MLP neurons of a small language model. Each row is named by its layer, matrix (gate and up: input weights) and neuron, and shows model dimensions 96-191. Each number is 128 + 24 x the weight over its row's rms, rounded and kept within 0 to 255. Numbers have three digits each. A neuron's up and down rows have the sign that makes its largest values positive.
A block is one neuron, or neurons of one layer that tend to fire together. Before each block is what it responds to, as a language model described it from the Wikipedia text at the highest values.

Proper-name word endings. Final word pieces that complete place, club, or person names, often in tables, lists, or match results, such as Roch-dale, Zanes-ville, Sut-cliffe.
L2.gate1624:132166118139133127143097119104129115156124147140105101157147116169151146093150069139114148110118166120155145120105155116155119146148157129127131172075162148103119117143126139085133106138123088068134133105090122139163133148073120088160093140134129098148140137097168114125154128155119112168
L2.up1624:126096116130158147151121147128092116143144136113110118114137137137149139103144068121112158090130123091142126121147138134118100162104144153127121125070152121124129103144088154101105110131163128092127132140099144179148091136082118126154093114136144088134092126119119121168151124109097102151

Person-role nouns. Nouns naming a kind of person or group, especially occupations ending list entries such as "German lawyer and politician", also reporters, actors, players.
L2.gate1551:154150088144144115141128126140095119135143142152090114128109131135153138106131133107093108092112127106131132119118102110098126144119113130138139143111149136102144135120129165104133128128167140150123096146097098147141150140190110164109104120143117118133132123130108103131119149180119149126
L2.up1551:117132122166133109135104127158102139124156121143121163137122134122166154115113167103078126139131144113133151122120111116127098131135151108148129123105114114116123150140132135084140150114134109127141118153131098098147166144179091135107121161138124100148122132140087137127139125107140128111

Foreign-script names and table cells. Tokens opening a new name or cell in lists and tables: native-script name glosses (Cyrillic, Japanese, Korean), tennis country codes like AUT, plus scattered words like top, married.
L2.gate2547:151131092158106110133105083117154140157092138088149165160132119083125099103138139164140121100137136120113085145122133156127145151142170149099126147127081182117121161104103141146179136150145153147170166137146117118150123107101121125158128123115136171120094103116152125116180108139109139115
L2.up2547:147110112125101137133097069113148129130126157135111139149107119155117080122088135129105093113109198125129090140110112110118187137139125132095083134111125142099150166085125150130120117128101137107125138122152085124108095095110127095134155127100131167136133171135133103120152103137141150119

Titles and offices. Title or office nouns before a name or "of", such as Governor, President, King, Minister, chairman, plus some other head nouns like history, width.
L2.gate1444:142148130125124159097154122137120155138118148123145133117140097096128154143125121144120158136079169118107146113114135133095113132094144109114151105162146137130156146118125125129130109122126093109149178132154139101126170155143109099137139173106107121108100148131134107133091124118144162154
L2.up1444:133140097086149157140105152138138110122133129168151142181113160111091133151149092157079126142160115127105117147085111088122093106134130138131128159131141154155108141113152109148129150169145112113153095154112128120129153113167133090148171153117130091131133130171090141184078158166156121116

List item terminators. Closing punctuation ending items in infobox or table lists, mostly semicolons and closing parentheses after years, e.g. "(2013–2017);", "(aged 82)", "Actor; comedian;".
L3.gate312:127123153103121127162112132135116129139127158154129121155152093133132156140122124129157110136095189100155108147119142132105120130171156118111127125180166102082168143122168158108130107177098111131129127145125155113134092129190067134122118129108080102106082114163150130099123154125123153135
L3.up312:123137179118128152117094082145116096146100172119152160141175101120093078160144145168131166104139125099157161159146124120092146115116150123102126124071147134107172099104128155168128142171170141075128174120083165094128147109127128154142126120152095105148097154126107088121093135117179152108
L3.gate1341:112133134120128119133080113123162135140120154093137135158171111159098103107184120129135132120103121109116133159113076152122149126173164113132123108096157161135160119076151128127105135103142106117191173141099137168089102145111095162092109140094058118131091128134110136112107135128143101113
L3.up1341:124101135113134076145120144120150139075118077130136129125146129166125151170131131084192171133122149140098108102138176069085126115127110126119148126117114119157152185168117169122087130124108102128130109121130155119109114113112138130108139140119179158154116057111166089142146132118076124116
L3.gate1936:125136118112131114112148132130147116170154110138168148146162156158136151097180114123159124113105168155138087139149152127091145124097167100147138101109126104128100119119157141114124144146173126111154141105157105124171125125134079155136117069094120156118162125139125111121130103130158145146
L3.up1936:127157104184079097119157137140129194143111152161109150142184148178132153120153121151163178108105124150125135164100153126074084155132149120106133132113149164116106180104124137106119141119155119122130133156134143123125130157115125114078096151137110154142109099129132146106125126105130113155
L3.gate2517:163128147146141144123106114134142143101122126169112106134144101124138158154160104136142124153159074131137121130079116119112137123150174082124115135156175101128119156131178176067105121169128094093116099097141101114154138146163102136085165155098142120141133105183142111114138198113142096090
L3.up2517:106124133122119108109126108147147146155170108192126142134160110141165135178145150138151121126114142105141115157134115113108131151109148089083162136139150143155104152131154153108104143149128111073136107122157145098156179174176114120099104153106115120152146101136120123095122142160173148117

List-separator semicolons. Semicolons ending an item in flattened lists, infobox fields or table cells, e.g. "Idaho;", "presenter;", "0;", "No;", often fused to the item's last characters.
L2.gate2591:128144122152119142130138107124107183148098157144101167099156097120072113142147141134140127176143179080126130158148095164084155096133146108159120100134115131150131080158152135163123144074102155141122123118121093127141096157151109142100110144123114106129148113139143115118135120121109129137
L2.up2591:173163118151107137123131113097106180139067134163084130120145105132111116143135139142129136202132167083118101142128107145113158126137121087165110086144161138134144054105155140145107134141129146086118121132124079123104136122151132146116111137110149129155086129128123137174133121128165106117

Separators between names. Commas, semicolons, "and", and line-start dashes that end one person's name and begin another in name lists and cast lists, e.g. "Lasorda and", "Babu,", "- Richard".
L5.gate240:110123135177111119155108153108104162166091132137109141129126138111076162127129099098107134134151133108131081103091128111145137130146137112149107115143155137114115087122149095119088098126147079090127130117113159121111113147122124150116121166131125108140111136137155167112125174141107128159
L5.up240:134106180113097140099125171155114132115126115136089144203165154102129154103128126129124085124101129124104096145123123109108153100097180123149107147115134178087131160134091116144146132111147091091131100126131164092104104158085076156125128098170118133155145072183117144119105134120094107128
L5.gate1424:137123170124130138092119145114100176154120138152123146107139142145143199158161133158131111107133084155153125144161115095149121127120143167142085158137122092171151177106094164137125131169085060081136139102110127117085145170080139088174124142107142126181140087136186158149161160126147130140
L5.up1424:127136113153147162133179130153124152157160109122100149189120140074112112126084106129186133118092106147146090088109130094160105135124153098144072113109143114135132158124128102122077115145142151147141129145132112105124141152104137142126108151091149114134112108122148187121153138121104128202
L5.gate1898:109132122130148128125129145136149131126117144140069078146152096093150152092135085146154109119130164147101112123118160180109171143140124105160125096161146125127133161155150135128083133097146059091139127081110127161094114132132133138104150116104102132167120124143121100109168152125074124114
L5.up1898:117101105122180122114107153113135132112152137136157190137138120128154120134112133188090063074157129149125133108101164091114160125135140106138088136153143136094125168127156156156104145135177130104096142168166180176130144135130116138208154164115119125097135142130171156085154151088109166171
L5.gate2845:130067156158137149118095133148179148167141149126083096137145130144148111095156113137142097113096123124116112105113178154125133162120124139122182148166095115089153100136140168115135165142147134121125115108147158138093140151138123083143111112073095134135087143122156135117167172117117116168
L5.up2845:142177113124146114114111124123132134069122109163083157173122134107122158153137107127107139124143187146129095145114117122117131114115123125155107126159139158130103150129177075155102120121113122107141153161131143144125081115149101121155117177131096122118154136112147140149147145128090130145

Football league table tokens. Table cell separators and newlines in football season and career-statistics articles, plus competition and club names such as Division |, Serie A, Champions League.
L5.gate790:105175106100136151152091115086110124124141127140084150167158123209107162202138089186156146133186169138125144138113112136087142136141127177114114166141156141134144158130172136128127102136147138141143138094155088134161101100146097134107085080138118123178139112157083133143189110135093083144
L5.up790:149122134127102132154128176160129069172122132126167099115126108120168119139105089106141099122124133118169094127091120110118077155119140123143138111126114091159106128120121120130128125164137111129114160174164154170155163131140146171128163144144136135122144069143092130121077127162122130156
L5.gate1439:151148134105127106115165107142156102081140145176112134147168106147179095167127120109152079134128109162089153132099100131115107119134133138136183133109147162125140076134163103130109109137110128123112097132101131110163116108120121118135112148146144079121159068151163164119163150195120134180
L5.up1439:100150124116134161147135134114139132134168133134137084094127119126136145167151091129164109107118128129130125152116116161101145099093100158164133119101135070122130150112129125064162130132116155170133130113151109113159206123105148098145130081136128123122161157097145127098114113124112133111
L5.gate1770:126172175149168115141136135116116105117114080122103113136168171152159109075063112088128154119114080097115113139052136143086098163132140123152127103105165130144181113089179130111142147135174140100105092094119159151166087155140140144137079147095125114124084125121103125113141134077166104120
L5.up1770:169165103145169108137174132171107111095138109171108107135147132090116114110159102149177117085139131129155148158132122135145104146116140132122144092116118106091153122112134139147166162092142167132162126142156144168133125122139118104176092103180098115181118137142082133121153158165117114136
L5.gate2654:092126115136198100128120184112084162113079141144113154153149150099176151127082105062102150138189142113118104116091162144097123160099157125118159142140154106111122132150117130121125105133138175136123154120130150170166084111121175127167149115134110118138131122131096149110132132152116117135
L5.up2654:163123120125090117123169145159116130110142114092174109124102113138132174113173122117131121159130127150155135108133113151146121128089116099139107145116161145101133080116110099089129124168144069099116172110110115112152134116132175118100075168103164091145136069085107155137086120115117097141

Club and place names. Word pieces of British football club and town names in match-result lists and tables, e.g. Rochdale, Bury, Kidderminster, Gower, plus navigation and table tokens.
L3.gate1229:097103142101147115104172132165134105170121142164154153115142144116132161165125099093101132126114152129133120143148121111161122143130168130123159140095112086161105104116142092138175156143109155124146117118154132133136083130123116135163147146129113162153122117131128124137167128130115122119
L3.up1229:133119114117088144134138123128115128166144114160142144120139145104142192164151102073104145146155113123139140123173161126111158131148104130118120115081104120124134109111114086143137149120101171174137176104192107111123115143141153149116128102141131124147122099114138114133123125126165113134
L3.gate1774:145174135116157127116081109059161103125136140099132152151087104127123160110113137103132169112139133098156149148092116144155083130146140132155153116130105133116122109098146152112111075143125142123147152148129162123145146163139112143191076135121092128097124151125150095096123139115143160150
L3.up1774:100161130110126100117115144114112157126116153150140083111130147104193158118135143086141142172139146071116168142117133154143126115148131114168119149135119106140153116094107161114105133124153129182111158135152095074124127127110112124106158120145087091099131099105100117130148103161128138146
L3.gate2211:115100120152139097126166127085157093103151150122106101120122105156153120169133063148129099111132098126122107134116104086125102163131137113146112145140141102187131108171184113106127133141126136123152127150150115136141092142144178141140160108105127106100124067144148131156124114103124103147
L3.up2211:134127072139147105165124186086106141126168122125109117151134119157134145121114112129122117132123155141128114131131134128103111157126118128135153136141147112131116113108119120154156097133148126133113159123155137135156155172106146129157101129190083128106083108114079141103136156154111135118
L3.gate3013:113177129101128111115125130075140132112149110173106113130155102131122144135154107174131146064175144116124092123131119145095104138087147171150110126107148124131103144134132127148154088170182128123132130131139122162172134132122120160127120118127122091092070081101144112105155130150136166161
L3.up3013:105114096140131111139123113123092179136104141131066103112134124154127127178128107188072119109151154129127129170132135113097106120103128154128118176146108087109137136140090147157146132101141183138080146130201133162164140157107137180168144118120117093119115099096114105096099116131128094138

Person occupation nouns. Occupation or role nouns ending a descriptor of a person, mainly in name lists (e.g. "Japanese baseball player", "poet, author"), also "(born".
L3.gate1499:140186129156154119143108134123081168109152154115131109100127081129128101100100125129131132077149090126125131116091125133110107149072133148150092118067127099071157124148152143134086145141159136101149113191093124146126104128185153138120082103101126113133127114102117086111132101122097140109
L3.up1499:145167098161126131146150144125142174135138132113093138123136142176160146138114156192125106107120123142112138128113094148125119115147130125132148123134126150086145121135150130137121171130136143107123103153158096064105144139157127158104094079096138110089130140147103110104129108122137140112
L3.gate1750:118142112120149160190118128140128134139155149141138181121125113151134127179097144139150119165108112149121153098149128130110138136143127119132166140152125120117116178060140160140118158136126104106160121154111113148134139166144116152122134114080113121131093124136105114100124124131146123144
L3.up1750:098140163153158114124143106152145145082131079130113118112125181158112149146118143129122130155145076090117111117148135191146154112085160119120120102141157107118102109133136132124167159154116124122131109139116141116128172083148133129123102157115091124164100088150104147117129145154108130058
L3.gate2847:137191122101153154136113128157117166135169167113135111159103141133143163147124142149076120121148121114155125113101085123129120148117151159107133137110159120115156121127126146100164143176133115126123141135143121129115122119127148142120121104123098097124129119117112159109088126136135199128
L3.up2847:110133119155107095135142134132124163147117136126108148134093148131151163176110161175119144104134130114173131110125128139145111109108165099156143122150160123083170141110126152064138123097136088100109111177147111122125101167131144126089066129137108163145141110159114157087162104118140137124
L3.gate2943:110148131156129140155143154142150170104148126106118133128136138066133151154154146176116141091127140113138149111112117146116133166132120159123129148098163141139174138158149150091096095177161112151174158123142132119138095130107144127122092113103126131114097140118103123170137114137128142122
L3.up2943:174126099146104129119141091107136150145130124108179163136102135139117152120140130113143119129116158152143130114123120168157116085131086121096167128081131143138090151077090136141124117118115112100124132142094133114090081172152143125112150148142123114085116119111085131110139139110147109131

Performance/activity verbs. Verbs of performing, playing or competing right after a performer, athlete or team is named, such as played, performed, recorded, plays; also stray table separators and parentheses.
L5.gate741:122137129149104124104146127104082179133175109132106102144120143119108130096132141065173139090110135154135097111125114118135143141115118163142162145127150126103131126141144124108163112126098111138162135151090172114099125143161146117141105120113153105182110154120107169133147159108103128141
L5.up741:103156108163134131132132128136139146120120158142127101163166136122133115081089155123184163137098147161097089118140122127140107113157116148153141116100127162171154110105180128162142107140123121166135130129125106153119125139159132102143095101106133116143137155109094181179149120121117130124
L5.gate1376:119145131140117147163150151139106161138166114102098149147139134176104138111144099138117148092102108121085130161125121150083138144115161159133162136125125140052142112099120093139115132137084101151130141132104122127144141109098126121122123112111115112141108154116124158134133137155089098122
L5.up1376:115073123108108152141130148195117111140153116123146120112154157122124131153144134109147130101105124128120095125136129139127167131136117122141143157104140111118130150114095098109122133123067124181087141131131124148141169159093094131119090105144111115128093150121175145148093123134081104113
L5.gate2271:100116170144118133114152117111121127142149127092102094135119135150082121082120137138169122126113076152118083111126109115112147136169194140174128115119130108148164101128135117129148120107115101127185099152138106098113081085109055094113120109116107119156123119146112152124160158152129069114
L5.up2271:122105114098157130101137084097114135135172136113163091136135112122116108136121158129087135137092124149125114167141097111122143114125135114181139133131130122136131112177121138163103114129141143138131078203182097078104138121107150117130085132153104148099107126100121142166173109120116120099
L5.gate2914:141110096135125112131125135117133158099167131101088102142176141148174126113097112142113113122140125116113104169093111126129117147143117093142100161116138182107135124175124121126128147166098113114136105091193126084159119085124107138114134136110098134131128118084146144143143171144140098093
L5.up2914:139123072135113098108124156101158119136128103168142120119144159156163102115058110131130138136142153112150129096135122113110094135111122130169156115136081204146117163132169138124169120125140122138102127123126104170104110150171128162148158141114104169145098122093110118095120093155108153125

Occupation noun ending descriptors. Final word of a person's occupation after a nationality, in name lists and biography openings, e.g. footballer, racing driver, ice hockey player.
L5.gate593:116156171120079123055157125147120161144074111154147101165175094106161153096135134120107093075102152114080096125126139151109121116098173096113131132142147172092137140101125149134145141150167150140146113135113130111128152120116153097115164102109127088117142139110135138105181156132127128147
L5.up593:126094101128136086135133138119172132141093127111118129100111175150155136166128180132187116146097111167149184159120126126139108121172130148112130112132129141130120145113124109118140118154130173113128098077135170120136142155163158144130118126111135173121100102123187136150129113151122098137
L5.gate743:111131135143062138130106111142122177122146130079144114110103119123129170194161129124139146136132112091103139088107093155104098121160189169082130149117121175136121141110133151148127134156166148122092147131142162092119106164144132114097136122117101085152124130136082110139152108170151139131
L5.up743:119074116140132184113128137159118089145132146112149143132149087158115114146135164097123155149091162133158133099126131131150111131112080108180174102143086121120122118088152166109098084135133114127144095139129089126107170134118128142128120123150138149107136164109154148129133092117111149130
L5.gate863:122140134118101141125124131117124129113132123107110135124113072125148146147109127138178129099138155102140157129095124146140105154150150188144121131125097124098109146117135123070101110152102159122155091110153142101127131127129131091105135093099073112131119116138141136108165127113136134114
L5.up863:165091101118128087123150125114116099130163133126098138161117097138128145181106129135184149125105129168146158128111116114107126120141117126122104058144117118146158115100165126099109081117129126102177148143104123156177126113113131147087138130138113129125107062095158136110150119131147173136
L5.gate3011:109109114099137089130092120141144189141174138121139113164158079093112113138132093183163086156132173087111139120128108129120043111143153131113116122108090133167106088125118154116121135152115080060129109124139131126083115142118179133120136148113104122141099125147132124156131212137180165109
L5.up3011:122123070139114133124113093131127101157119154124123129181143130104106172179113115098059176161112148158163112147133111111153136092140116084153180100138089148146135165120157156076124164144101135128130122157128140096096140111092138095131133123119078112130155118131138149055139119118119149092

Auxiliary "have" after modals. Mainly bare "have" after modals or "to" (would have, could have, believed to have); weaker on "and", "while", and table "|" cells.
L3.gate547:169152169158129136159100106097120112131096111114132104104138146178130140101061187129177111121139168148134131124134103155090135194158109166111140134194133147151140144195135155116144115125112114116134122109166081117116128146157103152087118113128124116126061145097169114141110123105109128112
L3.up547:123126174164137113125145160127153136105066100137152093114078142092142153096130136149100133114125147133119146135131152100099117126080162107126120125100158152094143108162128163136110102116111108118123138146089162075124137144127083123109141125137123096129160159125139102078155120141112105106
L3.gate1309:111161092173131112137082100117176130130113135116145104105132120161118118114162153094127089126116130184128136123126080084106134134097170109158137157134095138150123175113128128175141158108136129147157127114161144122115097128160095148119139115138087178107133126095139131117122103113147126096
L3.up1309:096154106135143116107151097134163098156176107094128134175129126123093133110100096105156112124124136164114110097146120118157109115103121076137189132134097167140142127128099135160132071143129143161108117141172106139106135124130075106143131132147117109125124121148187146132121111081102108124
L3.gate2195:154116142147163131146137131140156117094096175178115104176144103148142156111116166087115092123102121153118123124124133160126113151086150158100149152144140114116114134156160170143114119121141133107134087102132149169160113141102098122115111111111080121115141184143155111146105090132146143102
L3.up2195:126165127120088090142084138158127115121084155135139152155139159128160100100143163133111080117144151128136129140098151155120133135131120199159137152103124117159115115119142130164119097115165171144145136140128138097102110118119076124136168098123129154139135149170134131127106058096093141107
L3.gate2954:136123090181182149141092132131160154121102133136105120093121137134124123112122151155133122130106123144097125137133124119132143161127190156132141124121128128097126074157130148161157131150141145129165158161136137133138124149136085102125152152170118161108094123128160123105162107110129128153
L3.up2954:107125118136129120113106121138138107104126173186118097144122106146107112128117166170162073136090110148131086148105096177166166098133135153112103164132087100122152148105097141135151081147097121101154171182128110114147174142168107127150122095153136142126117143113133181088124129137134109153

Perfect-tense auxiliary have. Forms of have, especially as perfect auxiliaries after a subject pronoun, who, to or may, as in he has done, to have been, who had inherited; sometimes 's or is.
L2.gate2308:137135148141148138094103146134131148109114125125133093083122130134135083079145159132166129145086114144139160099087146084109131178105129133089140159128139157127152102139126136148141139138159103123143105136112074128109128113142130128081171139176142094140120163135160141153160185113077133133
L2.up2308:151163136096129143131160136146149128101122128115154119140114199125156126110127136163137138088132139144154136151137118109122113133108119137141136093111090157140164136112137139126147120134055130105132121131143112118120144163122133139142158138141109108119127126064131108101139121149180201126

Royal and clerical titles. Nouns for rulers, clergy and persons, mostly after "the" or an adjective, such as King, Queen, Pope, Bishop, and weaker on men, child, leader.
L3.gate425:136113125125135073109164141116102145054128109116117131123131088108159122116109109123169120117196141122138140098123128131117118171064111104106138119134101106118158104139161158102179142160067114137117149142121114170151105147109093181126098131137101102142086156177135145156152127133146105145
L3.up425:135128177125126140150092113146157152126170126150122157102119110124113162164096116147120126119128080182133125163150116134136136136152183137072133108147121127108119135112145178135101120136090106116096138214110154111151177145121059133105167112116153116175157117122160088117144135094139090114
L3.gate585:133156093139090127165118128111117140096081099156106100162142106115127180131113190092146133088175166136124122136120098151124117193111182128135109096160157152141117126132177156121112115178128105104162142135128158121120115142132086144094163129144154114109094131122156136118128101138117109126
L3.up585:196138113133138113137105096131112091098114126107147103146133069107141154087145144153107130183109147141162097106109120150099098148116122112106102135157105134111131138118155117179169135104115139115123113157182099118141150148159143141099187123105146144114169139113134146130117124127137129133
L3.gate2232:157124161112132108098136141097151146138125141137106118097126143139132147140139139121150134112121094155173132116114123126164109125111119138144157125136119098154155102146173144077134085206085115121127101116130140143128091129115102116092127091153083135149098098086141155072140122159112126121
L3.up2232:151114165125122111124129114092138118122075154099084175101139119076122115137144166148170124145146115180148128180087097108162132147103135116144168125112113095148142122087146143107135122167076166100116106115119182137161111171119083105112141142150117124074141132119146117107140130105124167135
L3.gate2243:129125140124136130149121113127127104116150120087098156091122111125162123107136144150142116136135095091139120137119123165144099199142139084129162097152138133116113132135158122109145127165154131108114127147093105158132092108111090194137164110126098110142130133120142114138093140144164150142
L3.up2243:118156116195110165121136139098113126119125111119145140115110135150133148156144170141128106085130127181170179148142108140139128143128135133115139142129121102126134112126170130140159102135124111130151127105142163075141159153135084145102105089159158108151123111164166148133128153115135072076

Route and identifier numbers. Numbers or final pieces that complete a designation after a prefix, mostly road numbers (NH 309, U.S. Route 45, LA 14), also model, event or street numbers.
L5.gate217:103146110162174149083144153121130151100160142148129125108139157141106163136148079127151151147145128096094142119091133112139141146109114096091148155128134120161091097124164134135130105165156130149122098097131162134100121112128132135128141110125149202121116142185160120143155153087093125188
L5.up217:148141126155101109130113090141162091137161137148138135134138133123146090130140155131177130117106144123110149153155123127097084156133152157119089103111118104121166134157126092129136110144126121167104140133112134106128155088123157109110137117124128121150132114154113090100122140172133108126
L5.gate1507:134173127136159085080117108137164109106140139161134153182102144160160154123131116119146097162158131091120134107142138134163106131143128094140146177138135126145186091135148105129123141128081099127114135141078131149116115118157127179107145144083082110133121110157155113124116133139141119136
L5.up1507:113100136052125088104118129133143112161146128094131137141129116129162120112148129090164125197147160142139106163172160124147116109109146100079140123127103083161142113139138104142097139113103126143105125137123160110102100108124115127168145098127124157127128127121129108146143115129137184178
L5.gate1852:109128117128156133106167092101150150112158161117137135128166096164168096121166172117155150108133146152112127096135143105123111170122146111099132126093144129130193092126129138108121109126140116162130091116110157135168129056130110121116172108122103127138103135103152065165115106133117143094
L5.up1852:115105121162130137095132132128121137122142130112130121153106167103128143127140144113155090094172106151153111111157159095145042161107164119128140153100154121125174119162142092109117116160142114141121086158107151096184172085166111120185156111082153141175136120101148115132076149141091145119
L5.gate2625:116123089090076135120120114107142145109151116088120099116136097189106136083127087128144171105169139107170120130133127132166107196082150184142106116097161132146121124141095141067134104168131151159134147143113127124129132081104100131156138134105160148193111139154174080182138121138112106142
L5.up2625:127142143114173096098124168127144097106074136105165101141121136128142166100130128146146143079141112163145153123102150110143101160131123088152111137057116135113132098125143145101172130138125142120153099104121136130138106135110107123108138119102105105150141155130124132132096099122149097154

Mid-name continuation tokens. Second or later piece inside a multi-part proper name, title or term, such as Van Every, Second World, Ma'abtik.
L3.gate743:136114116178149179149132115135122146141109093167122181136130143117128136121106131095118139136112119118068116138143111114120148134136143128123153113122101153118110086090099151109136109134098099152173113105100151113120118127119130125096098120130093137173099127127081108169125136134090143137
L3.up743:165131074158114092154118132135102128139133112135124146151110081134122127093110132149130130173161120147122126120125095108135144169102070123138132106126116119158112130141129106119096131198079087134166106121092131146144161155119141147088124100120110138130128120107112135124115131157094069111
L3.gate1050:096135140115132132119135073109108129069096115138077108102116101133120131117145152091159114124141118099111112102131116140111122102143135072145157122088137089120121109105145146133120143146118143159137136133116131146082137118103109184093106107134170126114089147102170130113088144096106111130
L3.up1050:102151123123114122080125101105134103120156093146110171124093144147098161127099093134142120132140145092087158116082109115137154130115125120134126094123119089119098088122134090130101144165113117145172118155106133095124124079143104142117117142111147106129121120121122129131157119111091116183
L3.gate2073:131134135125143104143111177085106138153134088094112116156134123147145158130124122111169129151154176166104109134105153072093113128148120112134138168145119149150168126124105122124139109104072136149102181091116071134130132153134127119145142089126112128165156124153118104128121138127106140100
L3.up2073:117106151133118139098125056134151127136162115137116144083129169109117128141140148103083128138113099110133126147108091161132133160110115089087167161110127105133144126166119182129134093123120138103163106156144189105157140143153145131138116156134139110076084117123141123147165099135113133115
L3.gate2864:164145149094140167132127130080180093132100135141128122138149169121138164144139122080135102138107098101101091137110176067120151127110120138108104150098096127140147137091147156098109155204104094120154108140083155102148108136172110119132144123102122149106047129141133096108142134101082131083
L3.up2864:168114166116176145141123110153106112153108120097116128128149121116160118130138138145142151124129145123170109131137125127155151180139127158116102139087135098120127140162176103106136089124102119075105133131083171122084143156132118146171111156126150153152119100117135127135106090112109113127

Titles after "of". Title or first-name tokens starting a personal name after a preposition, mostly "Pope" before a papal name ("papacy of Pope Clement"), also Baron, James, Bob.
L5.gate61:149154151139129122148106137104139163117147130100127124116106171106154172119190163151110157107152143143132158127115126148170125167121156125093140130096124104094128128145156158118153123180149097115125134134128093105162126126134120167176180067171128140143129127160151123120128116151088140110
L5.up61:169146105138147157115123112131166101114095111118086102142139114105136104101128133088136172142101140114138141101093122128136106100087132115108141123122146146099113110136174149136181106123155120090133125117094122130102139113137155137095108109117150160126177110102097099145152128116151088170
L5.gate424:128146147163136149114101129128190089133152102120120119112131126124140166114092132150132108142129167141113112086085060081138106153129133148105140116138124123073107135107119147110141131159135064077092104100090160116133159134137146146145148103144147108123123128146122075184130105165122158172
L5.up424:121144123136101148150120116151082114152117117133156135125116123110141134132094152143114107117137178142119119119165122142145135165130138136129152106143124129125139157161133138106141093121111133116135150117137141109135148155171090168171147093118168140153132153123114081133139140118114091091
L5.gate2600:146134150141141116099140146135152130120143163131118143097133121150107098104143143135138125104169108101150130122122130113143121118106147137134107113084132146105170139129151156118125140102131121088128124127103152095120091080130125126090142136109136105143116115136112124121140120146176130151
L5.up2600:094163164172150127137130141141124137129137102158161147144124120154097147117121156125108156158158109142139080140155138152113115092109106096143113138103104134133139090111132110162173172137141134138149165131090136123177123118135143129129124108151130098093156146082110144189130117128150102149
L5.gate2815:148121128129131141159127170123108105108122136174132109137099125142184154151095091100157155104125143140120115156088166134147090151082168181093130101119135101126151134125143124115123124130132170145151181129107095115137105080137121154127183112124088130145109122141123124126161143106151179170
L5.up2815:182155121126104102141127141099119124164139134128114106144153102132145133150155148076109128136145132163161149109117098118136112121107099144136125127150161138158149155105152131106152149203140103113123140176126106099133143127139107165098134115070154104147121146188138163144115142158114128127

Auxiliary have/has/had. Forms of have as the verb right after a subject, modal or relative pronoun, as in may have been, which had expanded, which has been; also other main verbs there.
L5.gate745:108148115142181107133112131132142071126104178124113113073132136117124120100090119135148146099145119127111136106132168113118143155131094137100126113114143109135109137110150126144160151130116134094152110132128075113132140128158066118115116145086114164147123138156126132089142128115122134159
L5.up745:143170111178151140141148136109107083171108150153126131080135125095081134136103108126096152104109106141152170115110115083142164158112133126073177088136118118119138109114130124122172095106108161133116141169116153104126113139152131104114104185137129105159119107111109086071115118092111150122
L5.gate2669:112165125153158132132125151110121097141158157154108163144096136159147132114120105129101134135151151111118151120098119101110132151106109136132109111109137102121141119137177159071141127102096133160153120115108149136141134120149140124147129159103158077152143122140160136105121095103163108155
L5.up2669:110158135100141136125144135144151152194149136114109105110110132165117103137087087105114110115115113122140107098145126101144132115129159129125114158140109125064157091152112172142131159122123121080162156108137103115072133120137132123130182142115149147119187090122163127116167132156120111116
L5.gate2766:112171158118130157141154122132112142124082106100096137148112134160134134109096135158125162137155138110150113111127120090090164139109129146122107135122141158130127114109153095155145112133128123134154146141131108143145139132115116071143124128110094104153105146071110162094127136109116100157
L5.up2766:090113099118148116154110094172141132107089161079113125166188118175148123121111118104123138143100151128128088093115154116144163113130134133120101121121108134100157137164148122170108143124115146159074193088108126118147131112153113118107155139083116122171075193089130127117105169109142135113
L5.gate3051:149144165152099124132156125098121115133120109113111095128149102119187111110086131113134146170098121138142125139112131112123111148132108154100126163147168117136135123140144074114144105136090135116111094176136173136169145114132119161117120118111112126066084128146113137091145158115146157129
L5.up3051:117147152133061103125117151117169118136134110130143081171170108148178125141092132153135143139114075161151130124100119111120112108111114099111130128180136133132151151148147112106156081119112099124094115119154107094158157133147176120118071129127127120084119101118149123088093167136136154150

Abstract relational head nouns. Abstract nouns for a kind, aspect or amount that usually take an "of" complement, e.g. concept, shape, varieties, portion, name.
L2.gate831:108180114135126118123076065128156159159113116115146152088117131169142161121138128141134085083083128131109143160086124144100141127154135148126113131125149122107162125126146131108147119134128150175179136141140124121105163129106122113125120110146125103112157150128138133116153130104110144133
L2.up831:087154120131142143134117092160144188131162125174166178095130178148075126125121105145104111114113133141083147137128129165124125082171145139154125145139122143120148132151117123114134131122152103140135097146129131128129091127119144118124152113128169085087142109076118131132112148102087164161